Weights of a small GPT-style language model, trained from scratch on English Wikipedia: 5.34M parameters.
MLP neurons of a small language model. Each row is named by its layer, matrix (gate and up: input weights) and neuron, and shows model dimensions 48-143. Each number is 128 + 24 x the weight over its row's rms, rounded and kept within 0 to 255. Numbers have three digits each. A neuron's up and down rows have the sign that makes its largest values positive.
After each neuron's rows, "fires on" lists the tokens most often at its 100 highest values on Wikipedia text that the model never trained on. A number after a token or word is its count.

L11.gate416:174130123109149119131137095139100126169126074116118094155161109129174115117145104161156149126101165100114154128163126143116118142156123109057154117131086151170127155138151080130125139182172133122100155153115142104099141165135157156148138110104175074146118158127109103134175131148135105134
L11.up416:124171147083121095146110136124129113124154136126142125152143130159129148128128173133143133160123153151143146133146100109152119112116091121135099154105157135145117119106171110120138115113149148089158077176157139133107133182159156121135143095167116147135135093153088176134130161124125095118
fires on: "'" 54, "he" 27, "che" 19

L9.gate228:174144125147137108122152113123129142130114131140137121129110160140135146130131127161133122088134122158108131151146079157132084130086106108120137105164124137104170103130129087136113149134121125084159137169155158101117100122128093080106142154109164083137168128153101131158173083136100111130
L9.up228:148178153112139116129092134128106125082099109084157069110141132102092103181124112163116094101118138094173131128163109131125133123106147125139086165116112130104145116133146115141132156115121147131126127136166144139116167174116121112140110142167158133141112107119111153127124127163091100119
fires on: "re" 34, "ub" 24, "y" 11, "'" 8, "ies" 5

L11.gate186:117129087149119122170128115103131191178114140131154102129119131165145162090160128142143123090099130125167157089150111095148118117101120150127113154067130116133130118122110100125125143138114110130121118093136157107118134134118132112138108126120113156169137159131162093083122077114163134139
L11.up186:131150130119135087099142111160140124159145125138113137140110118148164122138128122099129083120087195133143156103100086117164119079148093099181159113079132096116152164116102118127101098103099120162113130136109138154114105138141150120141104164099126154110093164134110128110113126147100137136
fires on: "\n" 95, "{" 4

L10.gate382:105175164117147157168172146105150121152154048150114137138119118106130132084136137111129106111092145142167121110168150132119171150140127147097132146129164157161111122132125167132153154116166116142087158113103094124136121147129151156133124122125136115125113143110149147173124089095138116112
L10.up382:142109165098122128105135173102137122124140129128137133159108137074136137085137098134097109131169159154106138108116123100123151125140118132148133121149123095176131159129163124106115109104154125146138122118114151157123145110155130160122158085111103112126084114132162102153175146165107120174
fires on: "ort" 32, "ier" 13, "m" 12, "1" 7, "io" 7, "or" 6

L6.gate175:130124094159150131144103129084128137129119114132124141121164119123144138081143151122204130136176095145119125098113147136121127090132122136116162155118162077160093140133126157136131129133156138101128119155133151154148080085136064163131150169127134095121152146074140120128122172110107127087
L6.up175:172126129141117113103133149093137134120159137116143134110141117152092131114105092099101108180082115097132130114107148110142123130058129116108160121196129165113106132162165154105102149190102164149144153161108110147159147123172132102107111141115135103114146119125130113135128133129149143118
fires on: "1" 86, "13" 8

L10.gate154:166130186145105147137107112149109164148121125126111145112097141120080099126120113181079085134147121109115150102105096148116084122124107145116172106178165129088125088137149120122166130160112116122123134116111137133109131119187132109130096130092094126122114113130185078137109130152121111093
L10.up154:097186147159129155129149144137117159158168138089123139165117165121125149080133079127108121153130137131135131121153155148084128131139117084101130154112136106122130113126124165123122104129138124166155161150143167124101129133097136151109137180152145151150149101134131129168090106152179154093
fires on: " with" 25, "\"" 22, "th" 19, "\n\n" 9

L9.gate380:151146132097138144114125117123123145118157079118104154136122124158155157077116142172110142152099149110152137130133162104150129167099113155158155118118135106133158115101106131169148129123129078129125142093128159119096115161133137147128169128135113095090167154150147115151151117124128120128
L9.up380:138125148097121087173123128132105160163133095148123128114143095140108159124145125154154094156133117116120151099110100057116150097105107139099089135101123154129134089076084115131144171110152155109143126130115147151149122056144085184117106117124122145144136109108138121093138131122137148102
fires on: " e" 48, "E" 44, " E" 6

L3.gate94:127129132130041101124126127128164161131126135008166109126133135080128127115126133127126121130135131151146149068116138108127126111123125136101083129142124149123110128129138124183138124129125125151147128130107141072125183092127120115131130101109111132131129147126130107127127132128133115072
L3.up94:131126118131173115123130131130091117124084080132073112127123137146128123119134131130135054131105129143084133095139134209130127200131131164144111128175128111119128131127127125158144129130128128137135126130127137051130168187123124164123126149125142120126124082129130130127129129130130084127
fires on: " –" 90, "her" 10

L7.gate156:084102119143115141110133136136090119127098146100102150136125106066160150126156128127098167137155142125118189133108134085131116087162128106102195162140137094149136117106128140078178170147144143098120170104103137139130146148126147119130163106129110135108144129123159115108096129146116066134
L7.up156:106100139112109111128136100109133092091122110128091136117129115146117181091124161121079126114109133142123165120087137107146130119174138163128163117145143133107133147123139142164142112122151122132124135124153166151125136135123082128118103145156131103088101132195137100157146127111088155124
fires on: "x" 43, "le" 29, "old" 15, "ee" 4, "ley" 4

L15.gate82:083121088149137090080115114177092122129114109175115138120184129122122136087118128111122127117134178109138116164093098111105150160142109117114123115122133142120100122111148139156128137146195157139154133148117136127147100040153128117098111151128067150168111109123138156110125062134148135101
L15.up82:114168149090124083132135096158123065121071114151133152169114136114154113125111111128125121100162143131124130112182097141129149176137130101100164096162156116151102095164135109157130136169165107152131079122126086111171108145145135124143114085147106141119153158100121138169096148155131133124
fires on: "ed" 17, "ic" 14, "er" 12, "on" 5, "arl" 4

L9.gate183:148113085150148107115145152126149159184130104169115159135197145108119130131134132088119100113128151144125097152115149113107158174180142152112169159117137141124132130086116069129141140113128097114108149132114143102165115155167150097116152117145139115155143108125151118126140155115133131099
L9.up183:115128128111129172123138143131137140143150149109143149115099101091125118104122082148130120129120146116076126124110120089169157168152150120127141064127163116156146149084172140152118104090158139119117147109148132148135150106171117108080146105134098142106078109101154152137096168080158137142
fires on: "," 94, "or" 5

L9.gate240:093145108153164153126138125137126125132154151152117156114140135125131135146140121140134107180134133098099098133118168103108105133151076158138127106147148110125131130135131115080137136148079108091113155117147102117100131128164147154168161103110100089082103157163133160150165197139154123128
L9.up240:145141155125144133117104119121139133090163136095166129136123087151139136142091134139113138144111118110123111092106189149153155177148107105183113093174071147111146144146170153121177121124135116147138130151124105170067054174104101139150143113145128102144143132155120153127144107105141139166
fires on: " or" 95, " /" 4

L11.gate283:120145163094132165068160157145142090152135123161118151148102131121114099099094108096161114132151107091139093118168155150130141156122173149117101120153096109152148074120143093113129143139170172139117114116110119173100070098122108126118111103155093180152111137143132144102148160126104099151
L11.up283:134138096127135135111113096089115145139083105125127125159081121120076145102122123128165154163143101151093149119147164111126156162113165156113134122106093111143121081154142122133122094116125126118137084124091148107119101163132150156109146148125138133110206133151115154100112155156071111150
fires on: ":" 14, " to" 13, " of" 13, "D" 12, "e" 6, " pro" 6

L8.gate370:097070105171117085105137113147128113140154157119112162142143105150167125127096115123142123134141152108156155105113195102119140139138118131105122084141158132154135106103111150134086169086125144142121152092136119140088100095145096144152138100130134100120128137154149145088142154088126083145
L8.up370:159136157129149135104077126137119129136112145111133117098156077106134101132124170109105122126146121113134153179147124115098140125115140134155119163161114101137087142136134155142130145073112132087094118185112111131107136160107131142141121133162156153101097087141145130123087151163095156138
fires on: "1" 28, "ch" 19, " was" 6, "g" 6, "ly" 5, ":" 5

L11.gate245:134149107129142140154161113140161162142100163151150117140140098146109042142132119115131161121101132119126140136111134089102183142081084166140120120108142139090117151133050126102121140132088181115109176101108132140128125133141152144163111142088121127149111135127104093153145137123086126102
L11.up245:143145123170123113157196177118156142156092151096152112115155149104131091110172141143109124111070130122149138156133122117127117162108080149159153118172127146128121116166143142125130134155126188113152125118134129144103137114149122142147126136116089113097143111106117129132152087119127125110
fires on: " Ind" 36, "nd" 30, " ind" 28, "ind" 5

L15.gate140:101086109139116086158126154127126169130127127145161128134115155144077159126128120144132154147167136114123088096153119090086133143150136136105163101101126113117103129124136127140124129144125130107099134055132076167169072107179111115146152115127064100118104131107110144163145096156111108162
L15.up140:074091119108090128155108114146128111126099133126131142107100126104118108123132137180143096125166124121132154148122140126116121149137153090165123110145124102127125125176131137106140140147182135144145116128125120090124182160186131095058144135175148118122119141123138143102125165167114154148
fires on: "ed" 21, "ic" 13, "ar" 7, "en" 5, "ent" 4

L6.gate417:128151154165143104115145149128132093122148119152173105123104111153107110141164133126152115067208147136130119096132156112112134079150105127115175140132132141122136154115169163146126125120139116189140135096128165136149140102170079170109159144134104130113117127115127092155097104133074113137
L6.up417:139133124147137151093167094108145128142084160165138142100141139128153146115103149128095127136117108114109132071133139121145128143102126114099104169111159138135118138129069125110150105095138114090115152105124120099123081127128160121095110102141139120102146156159142173108191152176133153160
fires on: "ers" 64, "is" 11, "ron" 10, "ors" 6

L11.gate192:148116112121153111120108113168103093165168114125155143137122141120149140083120145137096092146152135102128100109149127100131121120097150135125117122142166093121180129087104128152125156118153132083119134121165115140081106145124121153146149106130144145110157083112128175131105156124143103120
L11.up192:128106148142110094156123083108108164125091139138117113085125128162136142121136139149116110199148160103141138130134117117162135137110058142119112134167122097179125129139139139106124149146090139133160115090127089151115138099159111171133144110144162105125141166141204137126155168105128129147
fires on: " E" 42, "ary" 19, "her" 15, "E" 14, "ly" 9

L8.gate140:110163108121103155135106114137148138120122133182099145164125146131121128161145121121113156138149134104087124153161148072126131123159070101095127138158100111151096117114129129065147124099110141103132117148123109102126124159119106133122139095112128132191089094100148116149123144194110105125
L8.up140:160137191158131125176107143128121162138122135131123116143135091131101096112096157151117123162169144105114128115162151084131158108154081138147162141170119118114092126104145151127126131074119147153146128122111116123132130143134118130121130075112095133119154088070122133095127089140163136161
fires on: " /" 28, ":" 17, "z" 9, "ome" 7, " and" 5

L11.gate258:111103084133174113100131165100153117132104112154119131113139115118117141131133110111130151119123093148186151113134124149103143113125137130137159132112106168132128083130150122120163183115157140146135145144130134108109129125124093143102113145125139130134104094124128126102170113099110124116
L11.up258:149150128134149120141163154080118079073168100102146085104141119176107153098106118123110124123116163153160110078106134171159109154146094104133128101128148100128137136103125127128125122176119156166105167166098123157118158191137114156120125126108106119110161132154157130097137119130167106138
fires on: "." 25, "ubl" 14, "ul" 10, ":" 7, "1" 6, "\"" 6

L9.gate85:164126123167128125125151136124092169128093130165113105136091104100127096121108129124187129146139125080168119099124148122137166156110091121144105117104132137101107098121102120078119125136115159126097138117109127143103078095185152090166140134077100105137150128134137114139123073169158102117
L9.up85:129134079147134114137151126059160113153093151120121089173140139119145089119105173156126148149102127116155120111142132131095159103142105147105127135138117161102133121174188109119164139128140131122160149126118126141137085107148105131098106150107083134153114144139101125135128123157152134103
fires on: " Ind" 36, " ind" 28, "ik" 11, "ased" 8, "L" 6

L7.gate314:125104167103118135074146112101123160132139115110108129129121140105127152103099115144114107167096143138081119140121128119117139166136143128122133129165112129134151123108174106153096103087112127104121131067146105129114118156157117095153146079125124183106107152137137122154187148189107126117
L7.up314:118121136163135128103110118153119146142118108144093118130091114107088150114138167132086125147133134134095101148113122128128110141121135129127125059131117133171146118161050128115136101139152137154127133124087181152118126124123136118126115156114111155111171152136137117138095099124083154121
fires on: "ant" 65, "enc" 25, " of" 4

L2.gate407:142128151133152148143084084106127115123137141128193117110153118144132122140141154114096148137122170121109129133125099113189125142099142151172124161124136132154116143107103130141110159100108130078124121124118047140099123118130110126134137146115122150126103123118137164125119167124116165110
L2.up407:129141159093163107132168093092163131153134169152130127139120138137074105120147113119124122140124084120150132120136121135111132143164136125098121135125133137140135152129126124136088097139135120192128134160134059116125171145128102125122137096128124137126088139106119102109103137117143128136
fires on: " g" 17, "C" 14, "ional" 12, " first" 10, "eat" 8, " st" 8

L2.gate147:153119142114150102152096092132142139126072138144125085102151093133153124168158138145093178119119154125138132107091122153128113128138104132125118130150150133151107136093165133145114146138086116098149132103102095113113159094123125119151116132113110097155177106130143152122125115082099124075
L2.up147:136111082103136105119070119104110141097115125137138133118109115120126138163160125112166108101104149123106121117117109163154174126164111112133128122139113192133148124146160110136146132127119147122146100121134098111141100122107138131121073135137102123122128106125132157099131117160109136099
fires on: "94" 18, "97" 16, "01" 11, "93" 9, "95" 8, "99" 8

L15.gate217:128134141104121167135164132169124118084113155112109109096157124142087132189122135161070144130154119079145084150084134098086153116118130147129147121130103142159131101152149125144124163125160173115167134081111119134129099109137104119165140130124136135125114109132151128189152102161081172102
L15.up217:121145166128137081111112124114108154137129141145121124158090115124106145082136146132125152126119168131156124136135166135153131162121162123145148120131122151168112098177151100080149152172106111103090070123132121128116152155122115152134164182091168134177142122088131137156115110073136074126
fires on: "f" 15, "ov" 12, "v" 12, "am" 11, "ab" 7, "y" 5

L8.gate115:133099156133105100120130130135115132156127151140086129105155118179108114152156136172123143135160113107099136122124142127104106102147114185120156107164147105131143149154135138130102088135076148140121114120081161144114133152154116105087156081107083058186111126126122108125144122122166104139
L8.up115:136106147141133147116102083125142103107140114072173124122137138101136119155149130145122129148118159109099110137104154084126140132139125155140133094120125128108121106164143139092144166114140070143181127117129129134116134115146072173172139126137140103122112104133129149147144138091137124118
fires on: " or" 39, "ubl" 15, "rit" 14, " Or" 9, "ased" 4, "ry" 4

L10.gate415:154125138112155118094126093100139136174139106150075082094165098120168120141154119122096176130109119130165113152085151141074132138185101112112110128112140136143111090115141115160097160176138118160127127107119116137127121124133107171117131156120119113143143106093085167128161094105182132109
L10.up415:132076102135104154119145117112121136154122144165106131072080114098139136111131097159131123144126112129154080125109114159146131115138058108143126055093109113136081103117146111069131163142098117121164091130141124122159118130139154151139119150140153111132114143118167128126118142107102073133
fires on: "\"" 22, "90" 8, "er" 7, "99" 5, "97" 5, "000" 5